Weights of a small transformer language model.
Architecture: rotary positions, untied embeddings.
MLP neurons of a small language model. Each row is named by its layer, matrix (gate and up: input weights) and neuron, and shows model dimensions 341-511. Each number is 500 + 40 x the weight over its row's rms, rounded and kept within 0 to 999. Numbers have three digits each. A neuron's up and down rows have the sign that makes its largest values positive.
A block is one neuron, or neurons of one layer that tend to fire together. Before each block is what it responds to, as a language model described it from the Wikipedia text at the highest values.

Description: Markdown table row breaks. Line breaks ending a markdown table row, mostly right after the |---|---| separator before the first data row; also occasionally "of" in prose.
L4.gate1465:495480561536496522510455538519559524486513488464513518518466473479404581524469510524559515486538455497520478482471439535514504424520478526490505528517476555485468519454442523565570520510543513487575493494458460423514451518570449466449499476519520452448526579466426543599432555501513493476491469511544474574471480534469504508548515404477510464558483452519535497464506488486463515496508411447485475508499558472525479583502578455488513435411537575550464523506549434509589572469511452478478557459532525498447469432497
L4.up1465:517486541486472523516494475518486453463555477477452469532463510485507527554423432456514442552452488467474566457466478519462430489497547487480503518545453520472485443373475519555489553526497480523500505560492496444476498443536476495458502559454434539534510499463411532562435551490493481540549486479493440542541554462495443505573539416481519517482324491477527439506442511491504472464508548495543498513515421503504497506503501497481546500472536501573515456460482398510485462552464517535498577479437501533630475526490

Description: Table row line breaks. Line-break tokens ending a Markdown table separator row (|---|---|) or a data row, just before the next row starts with |, e.g. election results, sports standings.
L2.gate234:502518552539479496562544547464597492488463546566524475484536457478472515521541436486548471470521509427483458520561585526488528551565506500462446590524487478439491444456468508512542491494534438464503536512470504535544468496434512452492552493522515469492502466470524498460449495545548500503490467455583571440508472452468507536544530492475518526466495513459510474582522486455450485518434455507494446483523466481503445499461501520497491536497477505474460498582497477427481463457610490495487519529524529532537508549542
L2.up234:490515478543441493529457552456488491520432622514484505459457524500470551457457517447491468486531479438475469489469495488455522496528565528477494535537481489371530440453453507479545441494450474500546509568500513507539510474500563452448470508530485495447459414483516467519400468541527469496470476491526571392515502541508427518506549508492403450497424517467526487547485490480526573553502453478464461513529509511576424489490508461437516438477428505511501442522441475511548467429559454547449491468531547542524540532566
L2.gate255:442535472486478507489461485502542564529504526502493527419545472444508505460502502495453510602497484403533547482432442516507514493506547592517518543516516522509502504473510477579499514535547477532520491488434448515522444420575514536442515639465536541480479494461490515577553446532478484501483524500507500481498490469543502486416485373492508487497433482424443496553482478556496548484565507489461546498522497478575479540496483505480565410494475519590529458600508516487471514517504498511563448435504524501484478490539
L2.up255:449486488486486524476542484436537521521463538463451510503508499470557532454488519486542539456439495453580509503502466575521529539521522563443495517479459515445519531477502554491445525538512504515412496488498435486543521425597521452435432507519552461496531521523499468554562501431477463473552498550480504420511456517571512569477549506458504450482491444461493554521532487516495607453486482504451474448524547530551533523534451520475516492518504542491435501452434438498542543564525513484542572467457498494509528535456
L2.gate1081:504475503537509461511517501509536509445540507493549503510485468550526461534483467569467561465480454466544470488466464485546481466499508470573448493434416540517480532455509487560555459479496590487453506498500543464588547520544537518457461506474549511517454484527478514565444518585551457568502525510518510503519571458492478547525529565459543557492520491536449425496432573572464573475528476438621542460478452454526510546581498531504512532560510517586534534512496554522492413530486531456523522458536509477513513460492
L2.up1081:523537520547448479507512527435535516542487471465477448482524453542517516510498525480558540497549465459518534496468457476556515496475496507461514409496512562496606522538507578479534481478497530524492509585517467460479438535495488524517483544585594470433452532445505496589447511508472446486463614525417535534549493513521520475526466424497542500518451557494440485498510527518462515520470434474528500491544486485536431504551536480489556509543557511513495459504525505450507516490464511506537565486549561497552491514488
L2.gate1085:510504462424453525458536477510521569505535582500468568528481536450490543411486568528481509478438483487507527440471486522531520538554475506498531494450480545483524412478541456452551529521491524509496481530488500526415504533538479472520412489415418507505439476501427498516496482515525495535536489494487456441505557527531465555490458556540516466482404539522479503592527546482465530492507463407510525468436510510465456417585483479475469482457487418544544495491510508463495529515530469509462435462499531463504500430508
L2.up1085:549548449523492517518455495505459509586582445531491564504507475497488551500486458520486451554502505538498557432560601601538493519537532467529458493501479425495491489472536494548450495494478538455442536498461525479474505534505441573492399463417494447474501394484553493501583518540478483472485495496537541463487499534458498501533402475470547489524523437564496513574488510521523508515530465512532496514463514469482489507498556484491555516516479487420446471461511538530491462576514476499544541494519445521551493526455
L2.gate1281:529473520520530541496545534485574474556483528460509512435494526537512541465524457502459516515517531424548469457497493536533474480524498465514528532520431519540475516450509465527465524425475479496512503474469495494562480535534519512547517520487464512457433518493538464471525476557458447505476476598536589480505493485531469457502519463455517501555470479587473556516525547563439517545518523450503437446539518501486480478520496500452525458385535505455495407459481497447585480439488476483499519487538513548566548526494
L2.up1281:538444501558468475514540540492470490491502588532472568444476472512435601460507414452483487544520510432486522542455523514436516534507494462475530519536496502494503484385437494507549449444510445518539516410527549591536429507520480474497559505435501533483448561475546499416489581466511504508516478575501495533508503424564453537494480548517507568494456481527438488535458463473484507554533469496507494528554564519534504526515527484469540476503511580522465450493510505493527532523424476485549602518495540567583504474513
L2.gate1497:481486494525533514523477509489488524517519551502514470492503472412479512568456476481459530488503572430539538600489515585478446480514475492507441471474506480545524465394591480379491444459505511538521433514459588467458425502523446487487533497470477517433499456534510516490469469424489575501458488478560434533559562527438484545569443444448460454525441443442492501444548492473467481512552459521461576572566473521471508504540484516480472434445531402516488426569536454518524488519475518540476554539521503483560486487483
L2.up1497:498584456528498499560507520533469473491479446441506514478516495535452522536527569493515475499506441485537538429452407481520458515480509481474506502472423366506496556402474450474467528571524488439468447527498537500517439488517501505484480554538561507510494549527531428453507571569550473555493554516465533533490546480529445558459458405522538469503531476484560574494426567482479558489553477540510522499515495409425550538616534494520501490509543477531500533469441537475513503521490468436441452502558471518576525511491
L2.gate1728:411514489456533490543497469483505457498584477454522521488506470467526507486483478492482422581498554488535518535474480495510575522479530414444491499431430496485519490444460539425500500491525517493485477452430597468524498459492534494512441504554413498533495519491493481536523528521494429567538514437512513534529499546598530442465445460499479518476475538461476503493448554507455490513487423491497497465511547497503508501524535512476520558546457428491509608485581542539486549532468557522511569516512493559542508506499
L2.up1728:492523515493529467562514532484457452513515400497487479527513426503506450543512499433538532537569543533532527552490503499526532467538490463412557468421511497525518498487453593508516490552482508531465478472454540477446496461512504434503513446512379507457473511540544513422535483534462481559487468462544539548521450461513521485502473440527418534459399522407576508421434537463490577499465415478460473445513475456472558551524580501475557450482412476502449539487564509519513463482459549539515521485529541531513435562492
L2.gate1864:458493511452527577475478443490533482511540557528450495530535556463517492537469515497546473566460531464565574536482521507492537518492489486541503486483495503524478440470521520448441530582545515554446489532464445542502512517495438561505466498434475455517431478444473533496507514532500603506491501480491463509528499566539466462552553568510520553469472468506505543527507489543454573503508466475509528424511475489535500582430501555525565430468515446510485545464558562539578518499499571524516450531530527501538532485518
L2.up1864:522524551554538482459533508516561375534552525526498539466479508502453527508506479557451429539524538468520445421531549542563510530514554498469562519460487501455480614493605468437469488512516448461493417461439486512501501551518489514501456461496539546417481541450432514397466497545474551485541620524506511550443526497464523457552461500528488491548466505489494474541558482590478593490540493486539434550531467472448522447560607457547510580578526559430484461495476477483513510533482558589503502499468489430493492526461

Description: Person surnames after given names. Surname tokens or their first piece right after a first name in lists, tables and credits, such as Jerry O'Hara, Joaquim de Almeida, Ken Holtzman.
L4.gate63:490458518550462502442495528471491482463453414465503467511496550473505375496481526564565479422499513507492497427479494533415559523485524526491478444496458528420525487507570471438469541478518469539559476488461439519462555450504520526500502469403509496554563534517503540530487523528485454431458487554561442486500564454542450442548488587530499515527423494473501538481521417495504460450454461505546444484450491483507486555565483515469514495475505471508453527452464495572451549554492583482590510484550523530466554561478
L4.up63:532537445538549504509461496526473441490427471539535428508510445490539390495482529535479506399512480469529528519509466492387536540466468504480462509547466561549586516497551507453528499468491452508508443509455397494509557498490487474506599520498576525500508496555526499473544512546480569516492480504557493417498492517519489548500449508572502410549533551490509458427501510522549453467456437522469569553530459519540502528556487564564544559544503511483491479511527441516475566574501528464489451428413498482474530465533

Description: Name pieces in lists. Mostly fragments of foreign personal names, often Portuguese or Brazilian, in squad tables, cast and credit lists, such as More(ira), Patrí(cio), Franck Dub(osc); also scattered word pieces elsewhere.
L11.gate530:522482450612505496525634540457487561559437537541461462534476456548568506458470475496497497555498534556530539514563526470492476466512458557493528461489468492519520494509501492465495511520494476483489516490484435453470523493503488432515504515524523472496501403549472496479557432527489507537416534500537543511500457457578556530499529483584493471475488466554559501546535413505470443481444496514480492475480502521471577503542497641492576496498488461513480508557503467519507455561493483517482477521469461510478467551449
L11.up530:496513500521406511507570506525521568522461536523536491571533505519544566427510514460406525554496536461529539556552447478515474542478546486470507555512514471509532467480484521503469551579542422505488498506520526529454519512507536423515433555482575447505491470544581491445509510549475509542460531546513542459487506497528481473500504546466440435489533508486514547566556400512507479512457534499510469495503458489520544557489516574500490495483537477528491518452508498557483397574488493526489452496493441473468484518492
L11.gate1042:540530491460510525520520481486476512487532520530494510537533510481463509545443513504477492497483427474564507537534396567449486495438509516503452456528461541512524472520561478492486502537521495573501554468472463509421482453492494503499575611453567617437498460495563459445570501468511512496438480456557572537483503469495475491554495538457537477485481548444540489544534558423515523489458556487461521512476614551499511465569494565499530566516502553513525505496477519498556483453408425446584497389581549502444528506477
L11.up1042:508582540476546493508546549503481539530467455558535556557522511471504563544426483516519471467513442473508471522471466516575424490452536506503462485526451503491552494435564549486496453449440489584520498477452484422438559538505540457579525549477477515383545429499540527491536449505482468468521506461550555486482512503551565490530522527524550537473492472475523479529462450518452507437536541456434532447575516528530510546489501510509504495518539493535587491522501591516496476533490445463542421492474553481454448438524
L11.gate1048:500471514529434484466495470482505498499492520468537580456521585497446429536502497399500537420529475507553523481547484576490607469442471494499537534482532474527466440606490447541484514451460520453484462511494456477419435465586502444496533509457501500539537513517452516505570522529415478540518578486443560557485535538461510473508510500498525503517541517486489471551489543510543419506513451525531606429515547483488528385472467480481435476570516529491524486484496506607543511511448501519513561472524531543500475475519
L11.up1048:424486492522481535460593458533462534500511516535501511503434546524427511512526444504537555523489450484533505519517493580508414590525498472494514461487475553544529548488490493481488474509505436495568467436464469470449484545468389502491498478507491520531475470472529556527549493499483499475511483597454457535434493487464483545437521510507474511544502537529511534568528508570516459587575424427531504481515495459487501567451493492526518526529516435492433585503487478542539502465524552552512521493468553562465496539520
L11.gate1450:437493453504467452537445432515481504536434417410557435533499545507494512505529479464508477461472436505491450491568517517481437532444512470571473509509524517511509579508502504512553560566579505499565557523478552491488502506529572502551486508422456559463516493556462467508438524488491568438477442528530516497479470580533491535487461510608509417546546473539536506469521522490498539510464441471549474437476441550409520494549518570470454491573454467438390459536434503484435398527483450533497481469545484531512441436487
L11.up1450:492455492521521541507521477473506479452500444487428577550441500550532485572541516487515512484560529559456504514505475461496406563389448539555564547479510479531478563551472493466494520507464481426546484551512498463515539541505520462421482514387520466491483444461556439503498524470543535512456530472491513491553543517528474556578510486494416508509535489483494539506472496478513445400457519472475523497539443585463477603440470535432460513559474504490533482506474467389429497459505525594541526534351493408473455491527
L11.gate1734:483509503494498541495433459498583491491575526562439502504475518491523474495569498509468493515523458518538430522552419526454493473447503529579480526417505458524463538475536570444464489453562547480465494488491478430446459482533564469571492535578556498513484492470532478543572501539520564522478470487534501486451523482504495507518522542430522465459572452431452523532448478504501568456486544545493451487574363537502501493525618484538548470478555492506461586549557511504522520455481528510533480486475506496526514522549
L11.up1734:447500495486480447498488470543527543511457502495411428480539439430519509516516481558468574460495478509504535493556446563465559510474489452456481553572477489495490597525428452458429567464513446458476417535509503506524564511531501449428535493499450541453467491535453538558467533440445455439617458481457529502529532508510487542568513542488548448510545561500538470576473543521515494442452522558545404503497519461460459513487498468543517507584500497507491502478449536544448523491557504540511497467479495437484496513513
L11.gate1944:608510466497496547525519501477481467456509557477453493521555425548506528499519568505502514497407453532480498527557464440398510499492528445568518492533527527555524511533493465604530502458456510485580477483411553504495530523550510565517580489496530535499545490581544461495510483511430429472566547504531537432388525511437562516524535460525481477497491458564487567570474482509495502530518481523411531495500536530456465495509488496597442499543486489506516476482450491531552503458490490515523442465454530501506522509494
L11.up1944:519476500500451484544467466480564528486583511554462510466583447500530487479542589492556468498537523491589503534552430514427440487500546549503546489465492456466509537533477518456537489523460454534618458590426464462517488469573465557521547547502543489500459535506513505449523533482447544517478531570545529465520458449500472543526577430554463492514518511532546533534491492491489499606457517499463510477487500522524571506475480488524468466497499481532529530573501488533466580533490517450498534387560497511511522550503
L11.gate1997:495448530484522552494496524499526461480551511489525495571614518468421533550443519531517488471513462460541430455519519468511462470479461421507472487503465482453491535472499478489463555517482434558521471519532466549518531509439515484554521593478536557521526520539488482440501519551449455507446498439610517488515544444447512564523479578506512457448533522577495549477490436488563476559457421471480496568486507518512494490482520493524522508514507466505481522629503546514514535470441499465481480478594516504501508580492
L11.up1997:526518539511519544471497482454479518421459523480464490565530508456456461497476534525528512499499429464478483472448501396500445485548447482544461563450539504514522490502523414490541449501453460511534461372428513513458517475459497485531421540498564509518548563516440535492551506483519505524482599428517550522464470439476493455492463502494571511484566482518470491433508480554528409493434500512527446495452483530492497440523497472550475451485518541501468541516522516518556463514436544415480497524553546528419550533539
L11.gate2010:472583512483561513513445426551519503523528518503495433519508476537517470491461519417495567450463479533481496533481526572499542472540525525390479461535487484481490506530495491441473473497480446506505422476491572455544510504442494519467538515469562448582486498392503467534502529479424467492503500503495495513517447469380504488534545493501514499456518462544508592441475578514461452490482499580511521506514549477555536448522517481551515504468555529528571516520515525489441561485441495414503404489502514497477509462538
L11.up2010:518503588543478522464494484496513467455545485533507545496510495575574516496530541421484503494503429498528434544497489489530508455548569510557473549495477507503530496523583490531536512473494539567544474499480541501476503508488531499466471481479500471544427485454496469502516528470489449381540517530445494582509469461485453483484500459453524475460538569494503534507537569528479480537526469531448530479497526508527508436475537475561446480502475477497473455589515494510484537530466555486551469442426526568485442553567

Description: Football results vocabulary. Tokens in football and other sports texts such as goal minutes (56'), second words of clubs or leagues (United, League, Division), and outcome words (draw, promotion).
L2.gate490:509528472476462486493540570577482451422401526586499528492450407437514487472576486466602494497509449523523483545439527482466518541482459427485553535462492483413505592527489504538506515540510490475498577531523470535469551497560536436516463489453475425508550459530575529570524493477556530487440507469499520462493502583525509490507434503509494563480476501455485449455547471439466510432431466509451511498520524521486484570519493489563559529552536484503492486561485494532547501581563469538532510529531480566491526549524
L2.up490:512554469470500516479548576507530479478459452559509544536433442541514500469535491479576513477532483444458531502524504548455537534482523494475470512444499542501527588508507484504421525505528467415493578505548476522490484500534496518560445537474511472487528497489554471553539471503484491481447456470421533535571504485500504537448376528422485544474479500526505512472492530469481552483409552504449522521519545455465474478537511480551549494514536450548441584534534483525481506488556533536548498482475569547456462544458
L2.gate731:539591568490547547506538511536484491529510419506479515479502474550485504578547436473545497512462475550506492511471545503525565520495537496467530443545508506488574530502468520556524552492447428526568479511479479460440528491431483480517548458457533464466502490574510546562551492483509554495541436435490483516510529457468519529493475493572482518423461499512522491474533487476510437418589443556437503509507452455495463474538482500577483553509520547472527505540522491585539446471542494489580501517487502512466513436543
L2.up731:451544574517564516551547563536517429506539467534476429559508491514486460537509491560453547482559460544536459475468617497534565502422567478509553501487465549491632476496508458456544529500477483506556477614470410452483462477515466518497557504429531507512502485556503532506506534513470581452539457489503512519503480444446479500460450498532456491462526522422511477532462424465514485437531519528458498526542586479469471512522532532556460510505495590468539429455529514566536466498518504526461453515444440517468463457505
L2.gate749:468512534495543479498421492538468548536518547555505466490483494549505530541495514514628521562457426530559477504530487487502507533428522448519528486515489514484510462530497481450510464475527429532477526551532466489477459464569478471536495531472491475533436540443510464562555492523446464482532539458450445517481465506508521425542562538485521478437519480492506482445560458506497469459529480484518494500513445456535387477528484560505503492525500494533460496538575560492540481472472554526514430547569503509427568474587
L2.up749:548473506525476467498548524554465560504565537477548523538543466507567550464531527469555563538507492461518533453532475488508481468497442496482531497492442484517518455460573544518587466540540417535493431501539520437458513505560459490519576466485511503482446468526453491463459514475486476490564530495453488455431477467532518493547495469514477516497507444503492458476517476466450493507568436469500561500580415504557418512537439541513490536555494501407494483540459529508561509489452474515552454590524451536480538555558
L2.gate968:473509568500500502498538463447492444541531575529489538502452519515497543531504478535531495536445536551488466516489520555557526482564554547422552455511483480491550519447516476441513552526521493563478505462549538481515547504532564493469508405440497507509486459526506469459484486537507558476589469453520467491538452511514505485533546504482464462477552524474471460438470453466448488465475533470554508482471481559456434514546551545497486561543507516546474498526465438515553488558524528459506476391503523579487491528548
L2.up968:508507566495481596550498497500491515512622631531537524500458511549530487508486451501480532553490537469478429496479525587471505500544545446482578490471497455519545517445582477447506460526534482549434470513494498457520542503507517542462518481469532501493489482554460464442455462522481520505569503524517458546538490485495476509526521461535447441504576547501444446459471441511480497524424544468460495506483523517523468552506538509503446479504519531506518494511500468552575519515483516531504491470495513608472475518520
L2.gate1194:499489469484558493526522557551499530491487470505528467520525572496533531474523535542482484557516538518579484488482464515466474532501546484499457471508502396489512509450496473477519529475519480503564549480465425495503542497512519483438474499529566497563477520505566495540577507564505463515519461458506499501473516466446531493534515467584521529519492445438508452411542568505480530457458554491545518495520450514509490515508467522474467467536581526487427553451558491513487449487515530455506464601545533533518473568479
L2.up1194:533413487502512463513480559549503486470591471473524432511517542534567492466468585498477487550478527477526556480468420463486529585511554498469494567492520427535454492456516499505474483463542473554596458494505490543486501473587513549509531518349497545514506510488492452525544548475499543506557453583493584475511465429485475473506564508476509525582480531448456474558480544552474556478450478443523564552494479523522443525485481457543526502489554543458513501479536469524503407456487558533517480486494507515552473488520
L2.gate1202:589559598515464517468496405590622444526513495517555442511538445569478475491506483559549502470507521519488486548433481489489489482501436496520507511497515447483539496449502515461556522524503437415542521453557490503524510501492481564468477479480504502446523487525500525539537532509458515487574550568501466557481443497594497512485499538484459496527475561471528487492522464510490501477480510464437492509477446549465488498491461524463543457579543483597488398602444449499533556494452444456568461512460525590486470477594
L2.up1202:467513565495534582477463487494583512517546510503542430451464505419580520461480431553523528541457517488477468492477549453497564493522527416473536500498588469513517503479490549389563536544496494492483552512510444553528479503596466566491471460523489465474458441554498416462524529561512522463518490525493494523454462532544450512527544512562520505496444443477554526563526504527442509399524525544538499448492541548488552443458483512536509556508498513413525490470443445474488473494479433529535479471472459594425484427570
L2.gate1217:546531494543500519376563495541519474555513491505533438474485532517465567503513494422461423443476450439537502534536549495530537573436466490532501506528482486588554500460496534530594493461473457548540484482476540451457437597526500538572491517464555529496466391443514482531520586495449455475441523557477462527517413499479538511502521463502453417513541487488437496458520466469529576483519543478477484502585444574478501526488484527472517497516437480455504527543539485494499519577433585531523591495470495517492477494442
L2.up1217:503416544425553551509527494456472523476457497495454460481534495549582447561478500482521508518481579586456560467454516496491444486511552573515434487492410463495492475605507518459505446548492518452423535510512438467493515437477497440519563469468558493521547529494516505534482477518542508515522504392523439530408479523506514494538471534525502603477473569495514518513458483523493416518501513486540543540444526548572552508580467521491535581445535552466469438458490475469519451469503431490444497507506523491397467513586
L2.gate1468:570533541473502516521514552419474519495549505576479471531489484468521465539482539515584566499430519472457539461474520517444550479492494484538557565537519548485567635506490433500514529488486460540481451459489556553500512458501534541406495549387458529536494507571503537515524458506463489487539477500480517446531492439516492477499492520487494564477457501505484486567522511525474513459506505480518516503481558445517483432461450539511541467427506495450462541507438447520499535603520461460466515503550471532577452471518
L2.up1468:541534510461517461526522516483473515461535533609522448567501484532477502496554489488502515512493525483503533446534475549500558505449480480497554569479497525527522553563479470450484482461519491513520500456465558566559512487474454518473538542419520520525462529555532581512512467491477466417456464505506506524517425437466534481496542515514531564521507491450496481564553519576467505474460496488486494509488552429570520525464443540501523545428532472453453521519494485532536492525454488531570496481557463519516479461548